config.yaml
norm_eps: 1e-05
attn_scale: 0.177
lr: 0.00159
MLP neurons of a small language model. Each row is named by its layer, matrix (down: output weights) and neuron, and shows model dimensions 80-175. Each number is 128 + 24 x the weight over its row's rms, rounded and kept within 0 to 255. A neuron's up and down rows have the sign that makes its largest values positive.
A block is one neuron, or neurons of one layer that tend to fire together. After each block is what it responds to, as a language model described it from the Wikipedia text at the highest values.

L3.down193 [103  89 150 141 124 152 117  82  86 108 142  98  99 146  97 117 119 166 131 109 104 150 134  59 121 179 177 103 145 113 145 150 191 128 109 128 117 126  83 118 129 128 113 150 148 127 138 102 141 149 139  82 108 107 133 147 156 154 115 144 113 120  98 106 101 161 107 118 110 146 121 136 119 116 125 120 131 147 132 148 100 151 131 150 133 142 137 126 184 185 116 153 105  94 132 143]
L3.down233 [122  93 145 184 146 124 182 137 147 123 145 123 157 138 142 120 105 123 110 118 145 111 130 152 125 123 140 119 131 151 126 133 197 129 142 127 118 132 123 136  97  97 139 149 140 104 146 152 122 110 168 134 112 155 133 128 173 179 154 121 145 103 176  92 122 107 155 129 150 136 146  99 140  91 117 154 110 104  92 114 155 133  89 159 143 114 148 111 130 158 148 104 110 131 142 100]
L3.down264 [148  99 147 136  81 132 103 111 114  98 120 127 131 127 136 120 126 121 154 156 113  75 163 143 105 133 113 155 122 136 139 129 108 108 128 141 122 112 128 160 110 147 160 175 123 168 133 167 133  72 116 116 122 123 151 145 144  97  79 154  93 124 117 100 111  42 150 144 107 160 167 113  92 118 113 129 111 142 174 102 132 155  87  93 138 137  90 173 106  97 165 114 162  98 123 103]
L3.down362 [150 161 134 147 116  90 141 160 150  75 124  91 132 120 123 155 118 153 116 115 122 148 137 114 128 126 111 150 131 157 166 139 156 113 136 167 120 117 116 133 122 134  99 130 116  93 182 109 116 113 132 137 115 170  92 134 131 168 123 171 111 103 148  99 135 172 123 201 137 196 122 143 102 103 128 158 155 115 125 144 121 122 134 119 113 168 113 166 125 153 131 105 108 118 111 101]
Mid-word suffix fragments. Word-internal pieces completing a split word, chiefly -ial/-al endings (Soc-ial, Liber-al, orig-inal), plus 0 digits inside numbers (2003, 1–0).

L2.down127 [112  86 101 152 124 134 152 128 134 141 158 141 106 101 169 121 145 115 174 138  86 155 151 126 165 130 149 146 160 137 126 121 156 112  81 113 124 105 110 137 119 164 102 124 137 149 159 158 108 126 129 145 127 148 107 134 139 249 165 129 155 146 131 145 114  94 139 130 151 119 139 130 166 138 153 183 149 129  92 138 179 115 144 187 120 152 146 120 136 181 146 154 109 105 121 112]
L2.down326 [145 128 130 163 131 125 160 175 134 117 174 134 119 125 154 153  99 137 112  98 102 120 117 104 136 128 108  91 180  90 160 117 192 127 155 138 141 120 128 135 110 120 104 146 178 137  93  70 143  99 127 108 128 121 132 129 108 116 123 120 141 141  81 132 132 138 145 152 141 124 105 169 127 112 134 145  84 178 114  81 129 110 139 145 140 121 110 120 113 109 142 111 103 144  97 135]
L2.down393 [120 103 129 113  98 149 143 110  98 143 132 119  72 122 155  99 112 139 147 160 134 128 124 121 138 156 189 101 109 131 112 130 137  93 130  86 146 115  75 143 160 152  89 187 135 120 181  93 138 121 110 109 195 124 126 150 152 139 161 131 143 134 134 143 104 125 142 139 114 156 146 118 143 155 147 158 140 141 123 155 120 103 116 149 146 129  86 144 127 134 146 134 138 127  95 113]
L2.down503 [167 132  76 101 166 136 157 156 119 126 131 136 119 152 102 125 175 122 121 142 113 117 119  98 165 140  96 152 101 138 122 128 100 158 155 140 148 150 106 110 128  96  93 148 124 106 148 158 112 110 155 144 101 150 134 142 147 255 122 135 141  97 119 136 138 114 129 139 152  94 147 114 136 131 125 163 139 128 143 126 141 148 112 157  68 107 129 155 134 143 129 133 141 116 170 121]
Word-completing suffix pieces. Final suffix piece that completes a word split into several tokens, such as accumul-ated, incorpor-ated, purch-ased, Popul-ation, approximat-ely.

L3.down39 [ 78 114 130 187 141 147 162 146 110 148  77 147 112 118 135 131 116 108 149 120 149 169 159  96 142  50  92 153 164 133 138 140 113 132 117 131 120 121 155 136 110 132 135 144 146 150 136 149 138  98 140 136 125 118  83 100 161  58 173 127  89 141  93 104 106 146  60 142  77  99 142 125 121 115 152 126 119 138 119 147 121 148 173 164 132  87 122 112 107 155 118 148 123 103 117 103]
L3.down160 [143 161 126 170 100 185 152 129 119 100 128 131 109 159 111 130 115 105 168  77 127 160 153 124 110 110 109 132 139 151 135 159 119 146 151 137 110 162 156  79  82  92 181 145 155 130 120 101 149 130 105 121 109 183 111 158 139  85 163 146 107 133 111 126 116  73 111 118 183 122 128 185 170  97 157 161 133 118 152 112 128 115 160 131 138 117 141 164 119 173 115 108 133 125 130 121]
L3.down342 [152 152 149 130 160 105 131 158 156 133 104 147 123  90  95  94 121 122 112 163 147 135 150 149 122 132 161 121 128 120 114 157 133 177 137 118 130 104  96 105 144 176 154 136 123 115 161  94 159 113 110 142 115 137 152 117 111 172 115  66 134 152 126 116 163 164  97 123 111 135 121  95  80 125 129 109 128 105 145  99 119 154 164 140 131 137 127 110 139 190 128 152  94 162 116 118]
L3.down442 [ 83 144  99 113 104 122 120 117 119 150  89 137 151 138 126 116 100 119 151  97 145 137 139 129 123 188  88 151 117 158 132  78 115 123 160 160  97 144 146 142 112 121 115 108 122 130 169 141 130 156 160 128  93 145 120 103 157 183 131 133 122 127 171 137 109  95 141 135 122  93 136 114 123 165 132 134 119 133 130 117 156  65 160  70 120 129 122 150 145 108 129 123 174  98 139 135]
Mid-word subword fragments. Inner word pieces that continue a split word, strongest on "il" completing "until", also "ru" in structure, "ce" in received, "ain" in contains.

L3.down10 [178 131 105 111 141 131 144  95 164 140 144 148 104 136  87 109 127  94 128 126 152 137 119 110 122 155  99 166 109 174 117 182 103 127 120 132 142 146 168 108 158 174 140 128 149 132 139 136  89 115 129 152 109 120 156 141  79 222 138 169 128 138 189 125 147 119 139 117 127 158 126 134 135 107 117  99 115 123 103 138 150 126  84 124 119 127 148 106 110 120 117 134  96 174  94  90]
L3.down146 [153 167 155 134 155 129 128 101 110 144 129 148 143 174 112 149 120 124 125 106 153 125 122 135  79 116 124 108 114 105 140 116 135 142 146 166  89 156 107 126 143 107 137 131 154 123 168  94 190 125  93 146 140 130 136 106 110 173  98 113 135  98  77 124 123 176 128 115 131 133 158 178 221 112 121 113 136 127 123 139 112 128 158 145 164 153  91 117 148 183 134 152  76  83 107 148]
L3.down190 [114 107 188 150 100 133 123 138 151 152 120  89 119 134 118 176 132 139 191 109 147 173 108 136 164  59 130 125 130 155 150 134 127 161 139 140 128 123 118  98  85 134 159 125 123 164 114 157 119 117  84 117 124 146 150 113 126 163 150  71 168 128 183 103 139 136 128 133 148 133 143 141 218 126 135 145 124 142 168 103 135 112 157 165 127 155 171 125 139 141 111 108 125 146 127 119]
L3.down200 [113 114 135 141 114 104 115 163 118 148 163 134 119 127 126 134 147 139 150 126  93 149  84 170 138 143  94 137 127 116 110 138 142 155 110 166 103  89 126 107  92 127  97 123  96 101 157  88 116 124  92 103 112 128 130 135 155 161 155 127 162 113 124 129 145 128 184 147 156 172  67  82 192 152 106 112 136 107 127 106 120 100 133 111 150 148 129 151 114  84 156  89 140 147 116 148]
Mid-word vowel continuations. Word-piece tokens completing a common word after a short onset, mostly a vowel plus consonants, such as h+igh, h+al(f), o+ld, al+ong, Pa+ul.

L2.down81 [121 117 116 140 128 124 123 111 173 102 163 125 162  82 191 123 132 144 113 122 121 164 116 135 151 139 120 107 129 128 126 117  93 136 130 137 133 106 149 131 143 126 108 138 127 116 133  95 113 137 115 112 121 125  87 121 126  96 168 150  93 135 141 107 124 116 148  80 115 151 126 105 104 110 131 127 128 143  92 127 138 133 114  58 144 108  97 154 121 152 118 140 128 123 142 128]
L2.down250 [147 137 111 130 163 101 127 166 168 143 128 164 141 117 146 105  75 118 147 138  83 112 182 162 107 129  92 185 106 142 133 129 148 103 130 147 156 116 110 158 117 130 120 129 128 136 107 144 109 101 113  77 136 112 127 130 132 133 176 149 154 130 129 133 135 135 163 151 136 144 130 110 121 169 115 187 103 115 104 159  79 115 130 135 101 145 117 145 146  93 166  85 131 134 141 144]
L2.down384 [151 128 107 136 121 115 121 141 146 131 135 122 147 109 158 104 106 171 161 115 152 154 149 109 123  96 113  94 126 135 146 151  97 155 122 109 153 142 177 115 100 184 150 119 128 145 112 139 122 137 139 122  66 109 116 137 124 138 107  89 132  95 131  97 105 110 119 125  99 160 132 102 128  77 154 131  95 153 113 123 121 129  98 167 105 133 140 128 136 125 120 112 110 104 129 152]
L2.down387 [141 147 135 125 168 162 140 122 139 142 108 145 141 127 154 111 107 157 106 120 123 125 124 132 125 125 151  95 137 126 113  62  32 132 123 142 136 161 139 109 107 116 177 133 145 104 121 109 120  98 115 104 168 142  68 149  80 116 175 162 113 109  79 156 130 115 121 137 128 135 138 156 119 130 100 141  89 145 171 115 163 135 134  95 107  94 149 145 131 133 141 138 127 135 145 119]
Mid-word fragments in split words. Word pieces that continue a common word broken into odd fragments, especially the "n" of paragraph-opening "On", plus Civ-il, p-e-ople, p-ublic.

L3.down310 [148 108 126 101 108 179 142  90 186 106 182 111 129 171 132 171 108 149 102 103 135 137 133 137 152  98  88 144 107 133  91 103 115 107 168 135 151 125  92 118  83 117 109 110 125 120 140 147  90 105 199 123 148  96 120  92 130 151 105 151 132 103 107 128 168 145 191 154 135 152 134 100 130 118 133 110 161 156 144 126 129 128 145 141 152 112 164  97 122  90 114 120 135 157 185 104]
L3.down368 [152 108 126 127 140 133 134 145 151 125 153 114 131 140 147 116 105 132 150 146 110 168 134  89  93 120 138 117  95 159 136 141  87 118 127  97 117 141 118  91  94  98 139 110 122 154 128 116  79 128 132 134 145 130 123 163 140 234 177 117 134 134  38 148  78 153 120 157 110 154  97 148 169 144 162 132 153 123 156 139 134 132 160 138 108 114 162 153 133 132 153 133 118 130 143  83]
L3.down451 [103 103 114 133 163  98 113 120 141 110 137 136 114 134 124 151 110 111 171 139 152 132 119 102 151 171  75 103 119 101 130 114 100 123 112 129 135 154 137 108 141 103 123 158 117 118  95 112 139 133 139 140 157 134 112  79 136 106 142 135 160 110 117 124 134 113  93 128 149 138 139 146 143 107 128 103 179 128 121  75 147 146 138 148  84 152 174  98 111 151 122 141 143 120  80 170]
L3.down487 [124 105 107 120 102 120 137 151 143 132 112  90 105 138 111 154 139 133 130 105 118 107 152 134 124 143 188 118  98 145  92 157 102 153 121 108  93 166 134 115  99  85 121 138 137 142 133 143 138  82  85 134 154 118 167 157 121 159 173 117  77 133  77 164 168 127  87 164 156 153 174 168 114 122 105 149 144 135 123 134 108 125 146 116 108  98 113 113 148 137 170 131  99 145 113 133]
Mid-word vowel fragments. Short vowel-led word pieces, mostly "it", following a one- or two-letter word onset inside split words, e.g. L-it-tle, P-it-tsburgh, hosp-it-alized, p-op-ulation.

L2.down113 [172 129 150 137 127 127 103 194 135 107 118  98 114 122  83 134 132 116 175 155  83 136 125 107 135 148 103 173 127 120 123 167 178 129  86 162 147 142 137 136 112  92 122 143 145 109 171 121 145 172 142 126 182  97 159 141 106 139 130 134 110 142  75 157 119 124 145 149 105 166 151 137  88 126  87 124 101 125 108 142 135 155 177 127 114 158 170  82 135 144 112 117 170 124  96 140]
L2.down191 [105 107 145  66  97 172  93 142 140 131 105 104 123 136 127  72 139 154 175 145 133 162 123 120 126 101 151 135 151 137 151 133 136 186 196 138 127 122  92 109 131 131 119 127 130 111 130 127 133 139 143 127 101 127 124 164 161 106  84  90 131 167 143 130 125 127 115 106 108 151 135 134 123 126 117 132 156 102 118  75 132 135 160 125 145 140 105 120 101 129 118 137 116 104 115  92]
L2.down225 [ 84 126 128 124 138 125 149  97 146 109 120  80 138  98 156  88 142 128 160 140 121 145 181 115 107 132 128 143 118 159 149 126 116  99 126  78 153  74 139 144 183 133 119 111 160 137 155 115 133 126 171 138 126 139 155 127 140 221 127 156 114 145 164 148 130 143 150 149 110 148 136 132  97 104 199 122 141 144  97 131 135 164 164 109 150 167  59 147 103 145 101 120 136 113 151 140]
L2.down323 [157  98 155 119 152 117 147 140 142 112 132 139 125 134 132 143 117 126 140 183 129 123 141 138 137 142 101 135 177 137 145 127 162 154 115 132 116 120 103 108 138 133 114  98 125 133  94  82  78 118 155 115 157 120 165 119 110 154 155 119  83 130 151 139 100 122 149  83 140 151 112 134 149  79 117  94 108  81 118 154 118 131 124 116  96  76 111  71 119 148 105 118  97 134 112  96]
Word-completing suffix pieces. Final word pieces that complete a split word, strongest for "al" in Total in vote or stats tables, also direct-or, Salvad-or, Liber-al, Part-y.

L4.down218 [137 137 104 104 140 129 146 127 110 114 123 134 136 116 130 159 101  96 133 115 135 143 126  84 176 125 125 173 109 134 139 114  89 168 159 169 128 120 110 135 171 151 135 132  84  78 148 153 137 126 164 146 111 108  69 140 116  78 129 170 149 116 149 144 110 186 136 112 133 144 106 151 137 143 151 153 152 135 138 120 125 113 114 124 165 125 152 117 155 152 114 142 133 126 131 120]
Mid-word suffixes and fragments. Word-piece continuations inside a split word, mostly the "ed" of past participles (directed, attended, aged) and the "cc" of according/accrued/accredited.

L4.down44 [ 86 106 135 112 166 168 140 120 164 141 116 121 102 145 111 111 102 142 124 145 146 147 116 155 143  99 125 154  76 109 107 131  79 101 121 129 179 155 120 143 146 114 125 116 125 147 175 120 130 142 150  97 124 136 125 122 144 176 116 138 148 100 142 122 119 141 111 139 159 105  99 157 118 103 104 142  85 137 171 153 138 152 103  85 142 165 149 146 117 184 109 162 111 126 114  92]
Mid-word fragment "it". Short word pieces inside a split word, mostly "it" (Ed-it-or, pol-it-ical, El-it-eserien, camps-it-es), also "ot" in b-ot-h and "ing".

L4.down453 [126 116 137  94 121 117 126 148  89 119 168 140 125 188 120 113 131 115 153 112 150  95 135 131  93 129 142 122 135 170 169 120 119 133 110  87  86 135 121  74  73 136 141 157 113 153 158  89 115 127 140 158 144 132 134  95 155 109 136 121 129  92 101  81 159 144 147 158  81 156  91 137 112 132 120 119 113 115 103 160 170  85 104 119 147 139 111 132 146 105 170 136 143 160 149 109]
Mid-word fragment tokens. Middle subword pieces inside words split into several tokens, mostly names and foreign words, e.g. gu-il-t, Gu-il-herme, B-et-ancourt, e-p-isode.

L4.down183 [110 143 108 111 140 138 101 119 121 160 138 129 106 141 125 154 168 149 143  92 129 143 166 144 129  97  97 149  95 106  91 139 146 118 137  95 146 127 129 114 114 153 164 151 148 163 156 108 137 105 157 141  66 127 109 138  88 118 152 145 104  92 124 134 147 131 133 124 129 165 103 101 126  96 129 122 114 113  68 146 149 112 101 108 125 108 104  85 155 142  49  80 143 188 133 118]
Mid-word vowel fragments. Short vowel-led word pieces inside a word split by the tokenizer, following an initial consonant piece, such as g-all-ery, rec-all-ed, ste-ep, e-ar-ned.

L2.down73 [110 126 145 151 153 121 160 100 138 100 150  96 167 116 137 112 122 182 136 127 146  92 165 142 147 112  91 121 136 108 155 135 142  95 160 102 123 114 154 137 101 186  90 148 211 152 102 116 102 124 133 140  92 124 116 104 110 122 135 180 127 141  90 139 158 135 138 120 123  75 133 136 129 137 150 111 121 129 109 122 108 124 139 172 121 115 114 120 126 101 117 152 126 143 129 133]
L2.down123 [ 90 121 139 142 109 152  98  76 103 146 131 110  95 136 120 112 101 103 153  89 139 142 123 131 150 136 124 105 152  84 106 124 129 181 132 131 130 145  84 127  78 125 101 141 140 134 116 136 130 121 143 108 149 139  51 118 145  95 124 159 124 134  76  99 120 145 109 116 138 104 159 101 108 126 127 145 111 140 150 140  96 178 127 122 155 120 110 136 139 133 159 134 119  98 110 116]
L2.down167 [139 164 121 173 104 170 140 102 127 129 107  79 137 125 159 148  76 134 134 109 111 109 187 141 112 159 109 130  98 129 110 101 102 129 138  82 153  85 140 150  97 168 149 117 131 137 135 144 147 125 106  95 133 133 121 113 119 105 138 108 110 126 106 126 138 113  85 133 142  90 157 141 132 104  64 149 162 156 128 142 157 141 113 139 125 106 123 111 142 167 108 122 122 128 110 129]
L2.down317 [147 111 149 152 145 140 136 148 105 115 125 104 155  89 101 180 135 137 136 116 121 133 158 152 126 119  95 134 106 163 152 167  94 150 118 114 115  83 155 115 125 153 133 154 146 152 119  99  74 186 144 122 123 136 130 151 135 230 145 158  95 149 147 135 124 147 154 134 120 101 127 150 143 106  98 129 111  85 120 115 132 142 153 152 145 135 138 115 128 130 160 163 126 105 153 121]
Word piece after initial letter. Second piece of a word split right after its first letter, especially igh in high, highway, highlights; also h-ow, m-id, G-erman, H-erald.

L3.down140 [132  79 159 142 152 165 146 124 145 135  96 134 181 169  60 144 115 152 106 138 129 145 151 134 153 105 107 129 116 114 153 165 138 151 114 125  63 106 131 143 162 167 148 121 117 163 112 117 127 139  99 116 138 127 114 152 117 189 122  81 103 107 139  87 112 123 104 156 127 114 121 117 139  72 126 151 108 123 131 135 137 164 137 114 122 152 138 109 161 170 158  87 147  97 124 120]
L3.down154 [150 122 108 146 175 147 141 105 143 103 107 121 104 164 144 141 154 122 167 116 129 132 124 153 119  81 134 125 139 128 109 146  79 169 121 129 197 110 111 112 129 114 140 131 107 121 127 131 131 101  95 143  92  92 121 131 123 196 158 163 155 108 112 149  81 123  83 102 144 102 124 163 105 126  93 150 116 130  91 166 140 144 126 160 139  90 146 147 116 100 143 130 123 106 134 124]
L3.down299 [119 129 118 141 115 125 125 153 100 141 108 148 118 121 106 119 118 131 141 160 130 139  90 119 149 150  92 194 131 107 167 162 148 142 112 133 134 149 119  72 116 107  84 146 115 134 144 159 140 144 149 143 128 163 139 152 176 202 166 152 125 131 153 127  77 167  85 130 120 124 119 110 157 117 130 123 130 144 106 172 130 140 157  99 138 122 124 116 108 108 182 119 131 121 124 108]
L3.down446 [148  92 143 153 143 153 132 124  85 120  72 193 166 116 141  98 116 124 179 158 124 104 121 111 199 134  89 128 103 141 133 121 167 133 113 122 113 156 143 139 130 131 142 141  93 110  73 112  98 124 144 130 126 140 122 146 120 181 145 128 141 136 151 138  83 146  99 118 112 127 133 164 149 154 126 159 141 114 107  94 156 159 130 145  72 115 132 100 119 122 130 119 111 130 145 109]
Word endings and year colons. Two groups: closing word pieces that finish a split word, such as purch-ased, Nashvil-le, self-publ-ished, and colons or semicolons after years or year ranges in career and season lists, such as 2013–2015: Viitorul.

L2.down5 [143 150 134  98 127 162 138 153 148 114 141  99 159 114  71 109 102 142 156 109 125 103 127 125 109 126 158 113  95 129 162 120  64 119 184 163 131 114 123 105 130 119 155 142 158 106 139 143 112 149 112 137 112 140  99 105 143 131 133 147 132 134 112 149 101 123 110 153 121 143 118 113 143 131 142 122 124 115 121 121 100 140 107 107 148 135 182 153 168 134 128 135 150 123 114  96]
L2.down52 [134 122 113 120 156 165 139 136 133 120 132 138 150  77 149 116  88 105 143  82 127 101 168 156 111 141 137 124 132 145 107 109  77 142 130 117 156 145 150  96 126  99 168  87 120 160 163 133 129 102 121 126 147 150 126 131  87  62 160  78 113 128 128 144 149 145 140 111 155 141 108 110 165 118 163  81 108 153 128 113 163 123  83 117 113  98 117 133 141 109 143 154 157 126 121 158]
L2.down104 [154 159 121  96 147 171 152 171 103 131  79  96 139 146 119  78 132 139 163 172 143 156 133  80 114 157 115 171  77 174 104 137  98 104 151 127 121 130 107 142 171 131 153 115 126 148 135 143 107 154 139 135 110 138 108 127 136 154 132  86 123 127 117 162 101  80 133 117 153 137 132 179 126 134 154 120 144 135  98 120  89 131 136 155 128 126 137 150 135 107  95 128 154 132 161 115]
L2.down295 [176 109  96 110 183 141  99 140 120 149 106 130 105 107 165 166  60 127 144 112 155 156 120  94 108 148 102 136 141 130 146 137 115 131 157 155  94  85 150 153 130 131 138 115 114 118 110 153 121 141 134 147 114 127 123  93 117 180 101 142 104 136 124 141 105 120 175 172 116 129 133 145 116 116 165 148 130 136 115 122 103 146 164 143 135  97  93 143 133 161 119 170 130 121 106 131]
Split function-word endings. Second pieces of short function words split after a first piece, strongest on "ile" in contrastive "while", also there, during, this, whose, but.

L4.down126 [132  97  84 141 142 147 174 148 121 109 105 138  85  83 145 134 166 115 131 105 147 106 153 118 164 104  96 128 156 123 171 173  87 140 139  99 131 139 144 152  73  86 128  98 112 135 127 105  95 101 151  79 154 148 150 121 170 121 143 107 107  78 148 128 112 130 122 151 140 130 166 142 112 121 154 123 109 160 132 135 146 131 178  91  84  98 167 123 107 151 135 131 146 114 135 120]
Dates and mid-word fragments. Parts of dates such as month names and the day number after a month (August 29, 1 May, March 30), plus second pieces of split words like A-ust-ralia, A-pr-il, m-ur-der.

L3.down57 [102 118  92 128 154 105 138 134 137 113 123 104 114 147 146 130 159 155 153 117 110 162 129  96 140 111 138 167 149 127 106 121 116 154 149 128 146 138 109 126 129 115 103 140 118 148 112 101 133 139  79 129 109 128 140 143 164 250 168 121 126 143 164 140 112 123  99 127 110 117 112 133 137 135  90 149 111 138 121 147 115 133 118 134 146  90  69 148 143 114 115 127 140 130 149 148]
L3.down136 [106 116  82 127 124 122 137 108 124 109  99 170 102 122 163 160 136 136 180 117 107 144 158  87 179 149 127 130 119 136 105 140 162 109 139 128 187 118  87 149 176 127 129 118 128 128 139 103 148 126 121 141 111 146 144 132 119  64 108 131 130 144 118 131 149 106  97 136 117 169 164 109 112 114 127 147 169 111 172 117 118 132  99 120 140 166 128 129 111 114 128 166 111 155  82 119]
L3.down276 [116 154 149 128 132 132 183 106 112  79 103 149 189 149 117 107 129 144 160  92  99 140 173 148 127 189 136 141 123 112 104 120 102 142 127 125 134 128 137 130  63 143  84 140 130  93 142 125 120 137 141 108 149 112 146 125 101 122 144 137 170 150 119  95 119 134 138 133 132 127 162 131 103 107 107 113 195 108 138 174 167 104 141 167 164 109 149 133 179 102 103 140 127 119  93 134]
L3.down411 [112 138 146 114 122 168 100 125 176  94 105  99  84 103 152 143  94 139 106  61 170 153 155 132 150 119 130 157 157 148 106 116 125 135 146 115 141  99 108 112 110 154 115 168 151 106 111 140 133  65 119 120 166 104 154 100 168 171 106 114 114 150  98 125 136 128 116 127 117 130 121 118 105 149 149 131 116 121 119 127 133 160 184 133 107 108  97  58 142 109 115 109 101 141 177  74]
Word-final subword pieces. Final pieces that complete a word split into fragments, strongest for "il" in Civil/civil (Civil War, civilian), also plural endings like scen-es, capacit-ies.

L4.down186 [112 143 142 142 131 142 101  81 157 104 110 114 172 138 140 134 120 137 163 159 161 137 125 126 159 159 117 135 144 160 136 109  83 132 143 107 110 151 110 154 108 121 114 150 147 150 165 131 124 131 130 142 134 145 148 119 126 201 104 109 148 152 149  88 162 103 139 139 154  96 216  98 118 168 163 112 169 160 128 100  87 157 123  91  92 127 106 121 104 129 140 105 114 117 137 120]
Mid-word suffix fragments. Word-piece tokens in the middle or at the end of words split into several pieces, often suffix-like, such as vit-al, footb-all(er), bu-il-t, spec-ific, polit-ical.

L2.down339 [132 169 120 108 174 139 149 178 141 119  88 138 125 133 193 153 137 133 106 141 102 130 165 160 124 140 125  93  94 128 115 128 141 152 128 123  98  95 160 115 156  80  85 120 146 167 120 143 120 130 126 163 160  97 132 127 127  99 161 136 165 101 117 152 105 124  85 115 147 109 133 162 126 124 172 119  78 166 137 121 125  80 130 185 162 115 128  88 138 102 112 139 143 142 129 153]
L2.down357 [153 162 142 149 121 145 111 132 103 122 155  87 136 133 152  97 175 113 189 160 156 114 125 129 174 101 164 133 108  91 143 118 156 116 125 164 110 114 101 141  60 114 116  94 129 143 140 122 156 125 113 142  69 151 148 104 167 134  85 139 147 136 122 125 136 142 139 112 140  97 144 139 192 146  87 142  83 153 163 112 130 137 104 149 111 114 134 102 105 145 175 133  83 150 158 146]
L2.down454 [117 119 112 163 136 172 122 136 144  79 138 116 116 100 141 131 180 137 128  97 104 172 116 118 149 154 116 156 140 111 138 125 111 130 143 142 139 147 119 133 115 135 131  76 133 101 129 130  76 152 114 129 126 131 131 116 120 173 103 104 133 141 167 121 149 146 155 135 141 142 141  66 148 137 145 151 166  87  98 149  94  84 151  94 128 140 150 143 107 111 113  86  98 138 133 120]
L2.down511 [140 130 154 146 149 117 143 112 136 114 115 127 133 142  93 132 143 135 109 128 111 138  86 140 146 130 157 117 116 133 146  96 107 101 150  93 170 140 129  95  89 152 157 102 106 101 134 130 121  82 104  55 116 134 110 119 151 201 149 101 115 129 103 123 145 106 110 170 131 135 159  92 133 174 121 132 162 120 112 109 152 116 141 132 131 117 169 122 133 104 116 110 149 147 123 138]
Second word-piece after L/W. Vowel-led second fragments of words split after an initial l, L, w, W or cl, e.g. l-inks, L-ondon, cl-assified, W-illiam.

L4.down331 [160 122  68 116 186 129 108 130 134 136  99  82 113 134 141 150 117 126 119 120 117 136 131 151 132 147 148 108 104 112  88 147  63 163 138 105 146 175 107 147 144 129 124 151 182 113 126 142 107 126  72 126 106 118 117  85 138 208 108 145  90 178  68 114 132 129 131 119 124 102 136 118 100 131 125 117 113 159 105 128 101 132 168 139 158 132 178  97 140 133  70 122  92 100 130  91]
Word-final fragment completions. Closing pieces of common words split into odd fragments, mostly conjunctions like w-here, unt-il, wh-ile, becaus-e, plus heading words like ==H-istory.

L2.down125 [ 89 129 132 119 109 123 149 147 115 139 123 121 144 125 137 139  86 145 143 190 145 124 136 148 112 124 146 164 131 119  99 165  98  92  96  93 114 102 136 105 107 160 137 125  99  84 125 105 107 130 130 168  82 146 150 163 129  88 140 123 123 137 122 155 116 179  82 135 182 148 156 152 149  98 108 122 169 103 117 158 144 130 122 109 109 123  91 143 160 137 184 138 130 120 124 108]
L2.down160 [111 142  72 104 119 126 174  96 104 178 141  97 141 139  96 164 116 103 150 123 155 131 162 173 135 116 129 114 120 101 142 119 123 107 158 211 106 108 130 133 141 116 152 130 154 138 119 137 111  92 115 110 135 121 122 137 126 122 156 120  99  95 147 133 121  84  83 132 131 103 134 162 135 150 142 153  99 168 139 134 106 149 139 140 159  90 108 125 130 153 106 135 148 124 143 135]
L2.down233 [109 150 157 118 132 117 139 110 114 147 139 118 184 142 106 144 140 163 135 137 161 126 163 125 138 138 176 108 158 102 135 138 162 113 155 148 100  99 168 137 149 103 137 103 116  88 142 116 127 129 126 157 141 136  91 147 124 154 114 128 153 133 170 108  97 151 143 162  95 136 106 136 132  88 129 148 162 169 168 137 155  99 162 129 113 109 116 127 114 111 114 156 134 176  97 129]
L2.down501 [127 155  88 110 110 141 127 132 139 154 176  68 125 115 119 135 130 136 111 159 148 149 129  93 151 120 129 123 133 135 122 158  95 161 117 145 135 111 142 140 146 131 163 131  96 106 112 147 151 108 154 130 134 132 129 152 130 156 124 131 118 135 129 134 134 106 104  99 169 147 120 175 138  85 141 137 119 161 130 134 100 124 144 142 144 135 120 125 106 140 142  95 133 120 135 131]
Month name endings. Final word pieces completing month names split in dates, like Jun|e, Aug|ust, Nov|ember, and weakly other split words (m|eans, A|ustria).